From a checkpoint of a small transformer trained on Wikipedia.
Size: width 192, 6 heads of 32 (1 for keys and values), vocabulary 4096.
MLP neurons of a small language model. Each row is named by its layer, matrix (up: input weights; down: output weights) and neuron, and shows model dimensions 0-191. Each number is 128 + 24 x the weight over its row's rms, rounded and kept within 0 to 255. Numbers have three digits each.
After each neuron's rows, "fires on" lists the tokens most often at its 100 highest values on Wikipedia text that the model never trained on; "fires after" lists the tokens most often just before its 100 highest values on Wikipedia text that the model never trained on.

L5.up336:126120113108051119135122093144144127153138165154132083113144162172149096144119137102138135127129134129118108088118161138118130134114115117104115121108113095143150096073129120121161121116121124126130189126118143122137119131127156129092121089135160168130124138138141165096167109124142117164110068130120140110109095130109154122123116074149140123091138112134132110163126114146125098122105161179106099128088145173124135112096108106098144131168149108152137115125113125145162164113102110102140133141120180111112110179100111103102146090127074148135162123068112121147095112155091102163
L5.down336:182141124118128098105142101093148146147080132090139101091098108129151126156106145137124111115115154066154154175121134134135119119093151087130095115121142114122141111103106105106122101111083093087127115114103130136145110066115129134143171109149116135152124097130142118108129103153098133097089098104109091121143156126118144116112145071093138170128101115116116107135137098132141129132132119136168169088120138103112076122160153091141073121119165094117113112080120158130152139120119128141170126103149156107129186120139088142109147119147151088131109169122114112142160148125115123111
fires on: " 16", " $", " medal", " 17", " 24", " 22"
fires after: " |", "|", ";", "ronze"

L10.up248:091102153122114147160165114128084111139116148193112164092115106142100127135120157103135125148125141162104161118127114080120095112150098140132106091163086104167160152175131112106107126126090121144104129133133113119141127111105135138126136187102153136129102148115108160145149116112106113130113165126113124122128154119143139158115158101093140133053122163084138105094150129157125108088169093158149125145096126147158135116117169136111119160137141066097164137174110133121105158121105106136151091084113136107113142122120175139138158117157160149124131104160140110104134105116149130128
L10.down248:112120115145133117142112138099151156121126117120111179121138101114148141115111122116153154111131117116099162122135169131131158141114101124138170138112112162114107156134108182192085113161106127129134102139140133120129139183093138117160108108153110136145116206130126155121150126076096090130133127099097120137100125128116138152123109061108111125118080115145109107137138101136135096093084098128114130141185135122098159134082142150169148082103080164122118085107123089148135149150176127135138150127119132147130102109130171121110144111161131132113138134162119105119147122118079112163
fires on: " 1970", "7", "8", "9", " 1980", "6"
fires after: " the", " 197", " 194", " 196", " 195", " 193"

L6.up180:106095131111105162107140144107155131144154170139121162150138166163118092132095070159165101108115141169105140115155127125107128110091102144156107102083114114116134103119106122107139130109145142080115136136143121121161117146191087088079104134124181144101094110102145088133161112128097120124155094116163110173113108151159148140132142147117121112131105124148136093128139112148142075148163123168161134112138122165133129138128094148149131124123107160155090133121128150107103139118139089110170126095088116131120156143128144126111100107162122114140093082172155124165115121119114101160
L6.down180:096112143123123119143157109126092117088100198115117133126102107109095132134128113107160147127102155177103164080121108085134160126122141132138144144086152130114081094096119170145150085152141134091118135109108103112138067108139132134141149105129135124147117144134119164120154119128114100108128098119086114104130114134148106171172123151144147172119141119109175143156143189115101109125141112143135085106120093125145132091120139099151130100110146132135114112122149158131157131115126108088145149144146116134108160137142133082130134185090139178188126130117085093136117113110119128166
fires on: "|", "red", "ñ", " exp", "j"
fires after: "\n", " c", "ur", "i", " G"

L9.up25:161130153142153132143140133066110159116109151118087129120145136142164167149138147091120136105107133157156150141137136139112097150169120198106122148050118125102145123133122151146117151130136134125139146109103148074167101109118131112140105146117104121132136111113137151111119101121123123117155143133105122137155130084096149134166136149123142130125170205112125139127128130157137112115131134096117123155138077170124177149122096123123134097099138096103130155117117134086160113123141126142115117107186126152143163091109104119108158135087126100084109137113142153113066114165085101153
L9.down25:132139119129118106137105154172167080151124143130110085125178133123127134135160167124150167127175154118083148110120074102143153115137121102139133127186118160110132114128139110112144190096120090133098128127143114122132131116180109144119138146140157123135128163099114172165140124120113100133135120090152132132135126152175103154165118128112112160148138065142129121090097113169113122101163142132138158121105133132107155123151132120133119074175137143110125125106138119137108125154061138154125131156126135084145153105150127059126096123119121143174163146107126143140138150095158116112
fires on: "h", "l", "t", "r", "p"
fires after: " (", " \"", "S", "—", " (S"

L15.up572:124144114176172128190126157137100167100116133128164143122093155126118120144101118154091145101129097117123113089092138182118158132117116122097104130097166125179123098109137098144167121152140139145126134108138091117124104099103123144173104163113126120113147158132201085119146122124128098149165150112133101095135133149137130128118137135122132097118115120126155120090118109119127135169093162137135102157078153113141103138144116103119128129123118110128118179108098140091064129134130105071158104110141118134165120136093146091172136123088083122145139152099147154137094132106132115117
L15.down572:100100125109113120126105144162137148134129131127105141092125103138153143124156121088167120157146139126140134117141107131148136150194101140140145117158099079179136111126098096109149138083163083115118136126116119128136135083151115105109131150132157111114117102119083158118145130138098144139110122151160121117105118143118129169109119133166115140156127070112117103145119152143115126111177098113154095099082155174132143120096105147123107157153140110132109137126114132170103143132109137180135067136113093121107089119134158071112082134119158110181111119149131118082148118076129111085
fires on: "|", "\n", "ib", "ap", "u"
fires after: "\n", " G", " H"

L5.up107:138114135105075079119113118103141115111106127057110081156151098171148146127141119129106147107131118119141121124176088131153107084121102128110117174108042120104098134135132144107149134105108123133149113144123117163130151156087133127185111096150144123150145125129158121110131114132107140126111126153108163189138121104135136128156132135121130123158095136132163117138150126096115127139149169109144121108139144114112133136142161091119127102126156142172138137112102153143155075145200095157125143120170119104133117153114125146101163182151130125119139182101123137150103145115146112107
L5.down107:155117135139106120118179134128166167127112117113130131167144123094100107147134172162119162097111127130140157100117177199145154159121130123088108134135114112124110157120120171104144110145141123107136085180135115114110124130116123148114163150092112160165126118174109101135132125120132132152109142067072124107122100147098176106106118108166098124160115166129122134183115153154131104138125154117134104114109132101124158126150166122124106121097123103084132111095134107134124109124145102132118134149150182131097153114127176126126192160169153124118133121128142093111166142132115153155
fires on: "and", "ode", " Party", " state", "ases", "icle"
fires after: " Comm", " comm", " br", " c", " the", "eh"

L6.up20:127137114111126150120107117137143149143112117134139121188164107152157109182122107112139069140109143166077123159105125136120171116120151145140146144122136075074139120152089081149126118125116128106183034154133156098162126107129136125151153133108151118161117136106132114109169128083140101118132099105098126155131148164177096170146144148116130135095128144067112139150131114128130130094166121125122117086141111117097130144128125145136118111177144144124148127126149095161116124117104104094149125164141101144092096151154157108106145128110156137119119126118100136097106112114100124129
L6.down20:140150157134181155139151132103146148174124133124069119119136148095171150075116115137138125129096153095122139127125140111145134105115160141167101135168089116105131096122133105147125137128165102111076135090161160109127103172121159127168120120143136124130106123111128165088127153127098143124115124096113159142104151162117170117131153154117086088084104100146140145085139100115143131138099146102094140152165117141140128139142128169156103099093134097109119139141163105138127172108102116097092108161120128117114125177127156129094149121172158132132138101146115132103157083090163135102
fires on: "|", "ro"
fires after: "\n", "P"

L7.up308:131110127105139117154066150141121111170140120122136129152136123150114126109140138134144145152153156094123098116152122153118124152103125144114155107147116122155129103100083151169125108120146148148132148139117109095071125081135160133099112138128171133157150149159155115155125124102085173072153099097110080122131106129169136166045144164150093122101127110118147112098100100134117098110158114116077142120146153114121149116142122160149120105134131136143141150124086151105137122153167089115176135146174172152124134118143125149122118154121125135157102152169108119110169110134115079133
L7.down308:132139121141129122124135106118111067101134123088123149146114113156140083146152137102153118123167122126097165169179111158158138109153116159071119135131129094142162134130098134129131141120111082125130126134104088095097139115185112163132127150109126120106136137077101101135114138084135144114085122109150143116155130071142126173130170124117141126134178161124151147087146157151122121114132118149180087150107162172173133113111136128130167126155110168126123127134134154128147099148105135136158152137124101112103138154127137114145112104066133100136127149099090141102112121194112130113
fires on: "one", "ent", "ax", "ived", "iversity", "her"
fires after: " n", "urr", " l", " re", " un", " hig"

L10.up152:166143118162069107105145145117140168126122141117101124156077130115156107112136136168072115146097143151137145090145144090099143107111112107119092100134166162087119164140149112153129127081140118126106171143101081117116157141119127166105127121115115129136116105145109109091115111105118103133141142131122124152174139124126162158092182133145128112125163114149137176141108114135120138120087138121095151108099146154121160101168136111092114114074120142131148149141143135173180128130135073083107140149106143140108139155118153121158119125106138150104128115114127173099153079130093147142
L10.down152:137113166143129129104164132125108133107133135091084116113127152115124136125149104167106126158071128127114151104148171103114100093094087060130100111114157193096099133149130111160101156121123121137114104148081090109146164171081110190110123126109142149130123109157134133067092149121131122127156162142112116115142156160111139120133151138153169098089141152141092151136149113131105118108116141128112148131169102178124163114172125114143140091087120121163133127166160129125136142133123116114131153118119124166112160167133129155136135098119140134117110146094119129158096139149093118143
fires on: "-", "iz", "os", "erg", "–"
fires after: "\n", "n", " em", " B", "al", "m"

L9.up531:111127138132113145119131129144138120086112134123133101150105133119127107132106112163073130121106151146121111093141130101101168086139132172065105098123096125106151118114137131112118123170137132129095161119127094178159144062119141119146119111113101143105088126096139111131170130118102088105122126145167164114163115082128085136072166102131137106145113130070078176113106134103135130121114102149156144153131144113163112146142117116143182173109138141098128113124122144104122119128137094122139188134139114083129078114152096137139151109120158138157121187109127132135110126138133125110
L9.down531:116153132103143124144098121172106172090172143113100118148135154137120100141137149140124076176112127111109141112108123147158102101125112160176154126120143110118163140108136143168099128166150125089142098105154122123142125200088112124173100125155141130114135135137091119115123152143118099145124131097109106106098156137180118154071128129107129148124117134120160124142089147131098140114141161109125125157124085151155084159104115123130129133122127139148110115216124131119144121094106089122131115134113140148077127147127125139146102103125105178095179111100110161117123151159102111105
fires on: "le", " of", "i", "rist", "ic", "ept"
fires after: " C", " University", " Atlant", " Co", " Aust"

L13.up759:124120067121150091152136163128123129137102156107129112119143122156133186155109150082144115140145125099139160102159129128098109139158148086110127150136103122126104086092130082130134075151112151122108106128153136140139132117153154136106119115151197131136141157147101080129130106101152097145150128123082167110129111122155121072169102150158132064115130122139130091096107132128174158136098155106111148147117106111136162176138140155143150146136132142156135162123164158127120149127123128131133123097103123124109146134123106193109128122141174113163126181127119129122119139170122171132
L13.down759:155129118162154104100142123120136142105111095157110112170121089126107129099131113140062112117116128159105118173187105128127111105112114152141105114114132137124135114145092120134150105126152147168112088082126141159148092147110064125146161134142122163070155124080129142111154120151115134151136097147149156140139109147123096135105134156084107109114099092191134151158100098101153145137144143134111118150134122134087117128133136134149124130142139116140167114131141113078154122154112110092122144150171117119147133112135098155119097115126088162169139090153069109159171131137103119129
fires on: "c", "or", "ro", "ic", "ra", "ory"
fires after: " st", " St", "st", " Mot", "yd", "ole"

L9.up339:135080156169093115154164105151162165148118136084099159135117170132137122107115092141108123092068132110145166141126124125132113114133150108119113151135087112125114123118102125143152134113113091157178143118111095116133142098113133124104142123120115160126142140142125078119116155140152137135146141154152120092109117155130157114104104094141088150144135137078124139145119105133077110114120149110159140130139164085134127143125130129136110083159085160107131107103130117200117127099164135147057120169152109114115116125108136133154160134148065128136101141090124100161131089171152128130
L9.down339:097167124157144156113128192139106091108127123152141094118098169126131117166150104121157117120130121155136111102144125157137115129112103145090135121105139104099120135122190117142092146133137128126096109087152135143158095160118121133133117129069125106089120122148104143122128125120149160116096106117124134157112134092098083156127148104107128180099130120126108131137104137132115105147132120112144138152143148156108113131141134155082156116075111109169093149116140157074147129124125179137133100082161048112094152161152141134160085091118159146121112128164119121083122127112108100128
fires on: " –", "ose", "ce", "te", "-2", "ir"
fires after: " medal", "ie", "le", " he", "o", " wh"

L10.up697:135103133152122135127102125128093142161118166168145151136129153137152064147101150193136149151148080156121122122135138080113125121129111153150136134146171161150146148146140132161114110119151125116167131139135123135153125115106127105140088122129119106122147144110086156124134196139125111138150117155129147131126112113104123157177139115177108095160122089097158095124153164073137081165158156135138138117138141122148107116119136136081144162126134105144118100158098161110131113171110140130134191097126109107149154130129115103130151111180093115112150104133158129171083162132147107137
L10.down697:162141145091152108125135097088130117149141142142177175143171164099131136118128096120182121123122162115086166128143160134107149123165195139160150094104102138173149101112101173160117107156114156104107149126134120193156111110093123088124140156136140140131173122140102131111112125173127121140131119090142108140144141100139129123101129166178149123142089183137105126112164135101127131164086144141082135181146100119095142117165130097158153114139163135106151108146150113157124103099140112121119126137124120142144161125137143139119124137122140107139150138080112132148148104130142114112
fires on: "\n", "-", " that", "ig"
fires after: "\n", " D", " T"

L13.up421:121161148113156105142138143178142125080128134090126099100087118123103108137126126156150138170116159166137130083154128134164119120136111117124098130125148152095111173120173139152152075130098128164099089116124118133189130111102130147142104113127109121109134103117084141108151156160127144114096108121158113104162150082124131114126106145122112125122155151135134100102129134123114150148139132089151111153115129098127182138126093118108125172129130094170121075158133171125161122135133186108144137139130152186096127132121114115106136161086132148132140103160120096127109101150086175088
L13.down421:074107131124144098106140146140112131141143114147134140103105036149106130109131131122162109084108084113120097077097095128129108106087091118161128099101130150141138161145107144117134142140136145123158136086094141113122172164146098117178159099119135136119155168144151139181145100084111112087120129129128136126118114105154122105130085105158113135141123132158088125087083168128129113129161152119085142120154109123109104126131190162161102116113108159114147141147148126127103112130116119122137143103145101150103111090154170161144114127137128093141170103129127121155141117140150104118
fires on: "-", "=", "\n", "v", " examp"
fires after: "\n", "chie"